Part of a small language model's weights: tied embeddings.
MLP neurons of a small language model. Each row is named by its layer, matrix (gate and up: input weights) and neuron, and shows model dimensions 32-159. Each number is 128 + 32 x the weight over its row's rms, rounded and kept within 0 to 255. Numbers have three digits each. A neuron's up and down rows have the sign that makes its largest values positive.
A block is one neuron, or neurons of one layer that tend to fire together. After each block is what it responds to, as a language model described it from the Wikipedia text at the highest values.

L10.gate110:119097141135103103119109120120182081187107161138108126048086162123096167161119154116109114148121115156145116107099125067094157079120137135121111118067197098112130115126166115091145102078089163097116159083190080119164126125120137083148157125152113101177124157102128090117133056104190149109129096205218102164110132198155177140171059122104137146120127111145063104130093118101147128101101
L10.up110:159129126137155130133106135166154144129093164142126127135096108151162135184130184114091106162113107116130124134069122102140122081122204092107143071102141130147089135170150114157132086069143109084150140158134149148172135140140133174125098119136099096147101124140146145156116138144133094134123150153145133131076172091149143117162135114134176124169097093145114131085108122091094114150100
L10.gate194:127079089103124104095121133156179069096076148128130112165067148108107213126142138116135171174143189128140189151090093094109141135089099112144092109128139107072077072061098176166093198120170122125141146071146156101139137132137104116123117099157174189109160164050082107091110130129210202102165063096125161077127113123141134198094154132156135124160109143205104168167117104071138144124124
L10.up194:137172106120157145124134092139115163140129157129145191130113112104092137191108159107130116158133188172112111126076097110064081117131114119194109073104166117141162135103161127102100114162133130127156128095072129150144165083211102080113220155197146135157148098161157053129164143171122147177115116148122161131125183121146148164149168144113146174167098133119135199147048111105099081112153
L10.gate337:205120146136114147164118153125132086101154101142120183190110133137115163178090141125180146156125121072078103139089095169110118097135080126124143163113122100145123126107188136103160188116120151064116177149096119102120113132175135198094073170079118145156170132127106131072153142081121138067086145108155131146120062091122120147111124140102141192182100124102167105136115086131077112121144
L10.up337:097107209129194153077079109102171189142163182110149138137136119159123126159077122145151151165129123108081152130111172177156141163089183139174091104181058174117150089088126061155111155094096130097160137182096097098127092108128159151110074157143144106136061099121156117158083122153182107145143113092196095146137138200125173110085108134054130146185108134172141165149022096109133121074134
L10.gate409:157111120128165140150158161122202120121123161155136143097128183127140130120162137072156152100133135149183108105086108135121101127148121117145148096182140088128138124116129085218228113178150142112131098167170131134123109172087084159121180097149123182195136090149153123139115137131140148109133159134146131155092189144081137142156072152091136177156140163083106093164117126177110117144121
L10.up409:172166136067160141175131138167126106139126183155131108094097186097160108062091067146061152091057140133128102144128128208189099132140096065107122161125110162151189137116175126135174115115139089190110069192169159108079137174075100137097125114143148157152191161137126167181112129150181113150115106084129133078093153125063099152118134110154087153100138117103130132139089114180114135126107
L10.gate589:118117094151131098145141174211163151095099140132149058135076109160063119146169099119174147121091102124137120228131110131120111072139080095121160102155172103187162183182109150084097174154119177149132092134059119104103080161161131160073136072131122132132100139159135098156153176132169103126137078074101174070171142104096116147101148131151137133123088154155162114126094100060172149119084
L10.up589:165114126126127116059110166144109134170058127135130155151079092127183113132198187147128141118101114061155083086066165164135136154073107119124136200102172167140097143079108110072144161097113132157146064118097133180126156152136159119127178152073164180133104165134117130134131142088188097136185113104192159083093094104160161156084181139161156168105114132134160116139166112100155172135098
L10.gate668:124120096157127088097153096137096127117164129110079140080115139122133102153068114042126107078154120180112134146078146170105132139074156087156177092105125139155119151170136137139107100202167136159113181161167145081117188200079162168129151126173134104155170098102168142096085136127106133106098116095141105162093160140130169082190132128105089119080092101128057126140134098169176122114154
L10.up668:181158104138105113066104117111126079126107181098151064102126106105120101145058079093095105123136121117127099133150128132110139100100171155160129103104112168115127169107135114149163134140115113088086129137173167107153158171122152096128096112167137168174161132131121156164133178159130133069141159188087049148179129113132116130175136100077071145139152135145080103204119152160153182109187
L10.gate724:152156103156110130121079102101116122108114134113115154086135185104115165125122112128091132137092133077143141101158092126147087173123144155106106075133197187118129131162078155099114159176136107116146094134118153108162125147150186102137099126130137156154129126120131137131076170148142105083162125131114093117168151168162137077168097135148165176164149184139050118088063039096121100173103
L10.up724:189107083121135133139120070094181061132136132079108137085098206142099144145117163090081137157076092106155144123065111115135154128172163126088110135105187112105131162158133128146142134200145150118164121096159072180089112135122116141138160096134126149109155149123118121126051120148140076086136052127120120115105169118163098123074115147143113116136091111125103167139104059116106098078144
L10.gate1234:124134038103167104123108173069161119143124142129119137152094138118093169140082157107144139098148107120100090122118069153181072126105090127106138093138147144141175150097139097144081108157147152098206082131121152164168082176150142131155147121114098148126121163153132082135196127084149146075102142115132099132137151145128145113164120170106126128133149140059112125090113162110124152180159
L10.up1234:102144193073141102143108092137119101042171170175151136200105145194075109099136146186106145110135135125073082153085142105119173078084142136145130140102160139140160118142133105119103149176121119145182147106108165128102095133120128121170034174102134138139162075187157114142148104136132106116121166087176102143143167159117102116105150160124041170125134174152088142114093116154243062138130
L10.gate1279:136126135131157146064144125063198136139131049145043101104139150097139089145133143095122128110117146100083139175143155124140083140123099091086075161129119147108153098145130122062111162148078186128170157125125112128091132097138177156173114124170149099164123094115118125155154111123121129125142159092187110102148117115132041086121129170136085125167134188140116042107071090143076148085118
L10.up1279:099126140095144148068132095049140134108088122100144132139092087177116185157089119142189079135137134113142104181177141192117118115122125081109168062132118066095146161140163113101106129161144111148125131105159106157120119125118124122119103149058106136123161155113064099042148105123095124097108084180141130109107149186087126096125162108114179142107194174072109075144087146082057132111067
L10.gate1301:171082127125105157105095151098146126138138152141149092132165150118174150123102070177111160143080122126178117074135107120130107110112090154161098092129137141128062142163111141133088114077088114121115129163146115136131128104155168160063143120121140111092149173100153109155187157144105092075093151140171124128133143170105145098174157134081134101114175114138142125083169128107152128149142
L10.up1301:141168170135093157142100082103108134131067116098090120102121144120103229083151140121184149178053123112143111096109104072153127154065094119108072115138169167097141130132163168175118141164137134131123143166158141116129149107145095136102120181089160068104151133142079144171098120087115145116159137109120107137157084172129131116131157160159074131190157154151127100153136115103126148172163
L10.gate1353:137154174093135160093140084110122111129094144132186164102080126189151114095121167095058144068164089114123173081143112138187076091113085122114127154168138062093098119147161154093108156133156114117048160091119090074133117150172143123139088133160126143148181110170127104169155161195126087136125148124129078123098179121041077095123076091123091153145201167127124161117148120147158084174126
L10.up1353:103178125098097176085139181118173117156165184148106160105132156120134101110109136108144125107104094071106121152145172108125101077103075086116219147133096080141124111131181166066178128139152121130069101080181127076131078089166133129178113087134095112159101131203184083135149096109223103124165100119103061159094130050078087133155177111168156076146125162140111161176145107099085155112146
L10.gate1454:115126150144190103150136132169156150185151143198131161138118119118162122140161158123123162145078120163174175135146112121071082149140132122102123140149179097171150119121174121151153119120130116120118170145127098102150138113084116150092161090225142140153128065101100082189069204154151169181148156131165098097130133074149150113142172102116158002223146112190148138118101145137109046134135
L10.up1454:121185095172118116166153171082104099106081162117127132076103137148113120124059130119114149143112113087090142126160099122132190137172099164124178128124101122142066132173161051063132151185135149155161169131165103104169108080078198135129126148103168186129174151147113139168157114149123108104171154089107129124135109140147140117095130104097154129073115117160159162155135117118122094117137
L10.gate1508:106123132097122055171191124090106090132069076133176152109140130152110133106128207123158154120139110128085110139158186080149117234111160150131103128053128141109141095093173130160147189185156119117086129125130123144095123101146177178101192113177188136199130119091082143106125095095134154069144161043129120175132169126048164133094154151089130131091098090128098153115151121092146132159095
L10.up1508:127157115096124145135074093069079094121137190093116083104169159155190107091166122064138096193141112137150102162151160098154125112088117148136130146145129166125143179107145037138162094201128107157138168126080095117096190118082148142122166141103139129099108121161115098132142092136204145167181131123121147074166117097100136113140124177131112138184097100083139160153170087116095087098162
L10.gate1685:104103126110146174031126145090168081125122146100166160152110127130150104155134127092111092158134113133113133150050148144242119136063128118110163102123155155113103135156158126091099168198096111124056093149178105092122109134166138162125148106115127142188156131108082155107130200134146131136125123113152134093113060148118102128135128138118152148108162192154155108147088075065118151101117
L10.up1685:098145061125082145178116122171065157159173105157140130101162134152159123128148136136130154168102129121188105175105104129115130153140144150158137119075136147099092124113128089148122140106106141079175113116183108111145198151139146156094081139111098102127123160127117088115130148117132063105143174115139095081102067158124118092092161145120180106072138162119148142133106140115076087108100
L10.gate1705:169107114123127190046149127129170103115086166096171066124113154134086104111092071107117203157145136073128057118158124156084110141120144062067117107113111130122112128074129098135135131146071150174179104114149115136142081130106129192162110097135165093120136098145144145096081120101146072113157047062101100088116134096102117114135100180140136116164122122127114172154123161132063147132114
L10.up1705:158146169083145146148141135130139094141095163107141122153104135125139063115126150082154096179098093102069157142084154113192203121129152119163177140131139180108148176115166154108142158150113110117143098114169193077150072113149122150178071173174172140134127159106129110145112138136188108191138118145135078144145148094180040153117175144183082099223076156110159066140095119104084162109125
L10.gate1720:118060123078154159128116168158175133163100156155170120089085115140118140121065132115099146149123086148125118096131128120118151137145098171115157113143100128089109191157132151196103185105106109149095095123134078060102138097183117144110094110192195146165146092140106139095114111139103101150182161161169101091108143193124126152091053153096093114088189105123128182179113144122138175137076
L10.up1720:147125119160124169106190130145146115157073131100158144136091137135087055110097140110126130103138088130119120142149169122170056064110196109095185104149142117113075202130167145117200135177108099135079118128109191128170078179146124146171101130192115191172132112138100152085157119135117160156102116160145099122115134148085152119122114145163139150169184129122138147107090148141100145135068
Description: First-name opening pieces. First word-pieces of personal first names, often in tables or lists after a pipe, comma or "and", such as Is(abelle), Far(zana), Ser(gey); weaker on modal "may".

L2.gate1003:144120137052163130059109156104116180118108191135083136161175106133150119106170121123088100100112178110149124137087181132130074128169085128107088133126125134108112138120171146122173156141124092187110169182107138106113146135083121199144188147132145125119123090124126176085082121142134131105111121138127092068163201074118154167110115123073092182134135124146085100049091170113132152102193
L2.up1003:102157091082168170096119128145074095107108112180130139167155135080118132171103088111111106137145116140140100103144097102134101143112139125112139109105160183129090087121143117076204063095122129144140105101115122110176137117119155125191096124126140149158121140187172126180143113149168173064138120078126125118091118086179106095119101189117128179094155078170126102121127135144082163143089
L2.gate1204:124115168106105088078191101140165209128142142078141152143096124151133123174084165081072129180125131140103123088140153099177118062111115170129142117105165167097122109151130075081145082092137111141154106125106158112110089159129123102135134084089147142151142184156119167074064142145172144089137134157090107146063125178128137180134115189127079153117075125059126147155113103093081131092152
L2.up1204:078108119111126072083172112142130205083153124116102124161100145130129042145108180143091094163126131111108137125116165119132103082079117173106150102101137127088133133121121106076129108117138117126161114151140200128106093168126125144133100139143180124115097166151144116120075159128152140089137146154079110142092175140102156159146095179125079097132092161080124156092156124126120134106128
L2.gate1405:154100092132126106121089092153147147079085130140136169131130170110101137101128119108111160197107178107144100114136052133152134113152074079102124106130098138136139098153143143139142120131103167195140080145143131177172095155128094114113156109120107161086117161170175166122130180072103142095141133124116018145107131094153110144158143118141155135122078096171123091084140144130075195127095
L2.up1405:108078098124139089159059076124114131083132128122143173104146175137067193071119148089103118128155189124141133119121090097097125129127139104114113155141120175110177093142173109093111152132083143184108132126118111183159109101131071128079145114099113180058110156156193164141122156085141149148106114143108016177120103106149044145115161116123129145078099093153118081087115148134078145080113
L2.gate1625:110110108122160094103047154143137140063171121138092122139183139114175099178127123065159086085109059154157057141102115145123098150131136144137140150035079128184148099086097119053136110126096136156118151166126094178094113102086134097147099160123186070171087149141120163080114090130097124104113084114111156155127123115067141161125109174135077177066088087137192143097131137129133051204134
L2.up1625:126136139123141086110054133126107134100173114142111157147186142124143088157140132129147044107120088168116124155105099152162092109148142116173133133057066115162153056112109121063143091129112121141138186169099121160113127088104128119113129170125174052194043111129115108054113063126102128089089060130131133140170110127078111140108133199162096147095089097121160120097136122140120084189114
Description: "her" and first names. The token "her", whether as a pronoun or a word piece (Her-mione, Hert-fordshire, in-her-ent, her-e), and first names opening a person's name, often in tables (Kevin, Susan, Henry).

L6.gate1071:146172132121166097092150098114073178150122163132116066076113146157145083130200090174160186117138052087140122152143113125073138148119136130116122172068078106090148070150138125106140153174176104139112064167111113128143159065135090079136153144155132112172141136098159121121151130177040171108177170112162105137145107132115158087145134124164144141119123151120087172110100135094121132153171
L6.up1071:065176187145112178145132085146120098170136165156138135160087149145111170092170136135180107126068184182143107123098048124159127121129140088130011107134134148127094122137126122114118130109111176158158126097161148145137102043129117136141115046117087125114116181165121116138159123118186028070149168118117051127151108088125157116165123126088123111122111107193155136156125123153094155123109
Description: Table row line breaks. Newline right after the closing pipe of a markdown table row, especially header rows (Pos | Driver | Lap Time |), before the separator or the next row.

L2.gate80:116130156106134107169123105138111142171113158116146172123124134145081136101145115114191159165147121076107099147121181130025131100107177120149167148086151090177037086066064092090124114131114135107121108155136132119117161126153152094139090157100124079150179087150154153127057167066128127143175124135082123133120124096130132095149132132140084133037069166163118110109152129182134136149130
L2.up80:138113162109127116173125101149089172119086174125153178125136109117103156110098128104123141119115117140143111188119142208096157126098183128165153118097137093117097111100171113100120156172104115100106146112065131083098198136117142114147128202144134114194225099121083121129114132091090106110170134125073137136133105116125154131136142138135141077111133116097126085108145119143073136108150
L2.gate338:156124097140058055155078131163105152121181162112176133165160147115167148144082068076126161103133115058163146114129123096132104140107123171182160190113157147102107104110115148088150155118131143075131125114086082063167137176138136165174078160153087114135161065147153138109101140081131127172129124140132095115150054138061124092171140159139162103122162160075162073133125107134108119158132
L2.up338:130097126127062105089075166070128144064112123116081146077142096133129142092116134060193085123104178072124099151138068063104132137144153148146120100122096125154113173142057107081070141154171174109112122044111104149147109102119115167084098208127128131117139125066164169140056108129174105129099198153112162071142187077148151164129153131151105147140098118106167099132126063188146137165113
L2.gate819:130070130104111072114098159145079196054171168114109139126169070200174145092094175070132095150162166148116165139128116119076095070169166080154071148137123080178109061099110116159060160154136138073093136105060129111126140130085120141108086193102117081109158070156134125080180139113116141133116096074118094117166063135101145079191106157136095115099199103138131116080099117095130178167090
L2.up819:114085160133135081176116184210181098148144095123118155095176058112147149137145133062104128162109144088128130122162095196080179097141155085157113162143102117175142154101133120133099128146139115082077185160096137143143083179112115189151115091109098100111131158086112129148134153116170130159161151134131049123146092140152130132185091130098117137175059155113167119152160129132140160163177
L2.gate1450:172152066099111111090116076158086186086159176125100142106119122115121132107134140121129131141149117143096157171144091169160117075154180156107066133157155114169148096084117141143087139103097137122101141103059096101111087129142126110092077122123097078137180119169134120113107140117069115113135130113088101110130136119157173139098137143098088117100191104156171109131165049070147183134156
L2.up1450:145103133124103089149103128128114137166158169129116110144147118088188121154103109074146091120140102143088114121132103132152135073160142100146102122139166106170163126097094100104134151145068174113136141090123108141135083195140138117157120108088099107109141127172075110142146186136044140143125131139112062122109079194142111086101130077083078065140155207123124072128148077112142143120131
Description: Sentence-ending periods. Full stops, alone or fused with a closing quote or parenthesis, ending long sentences, often at a paragraph end (missing you.", 2011)., the event.).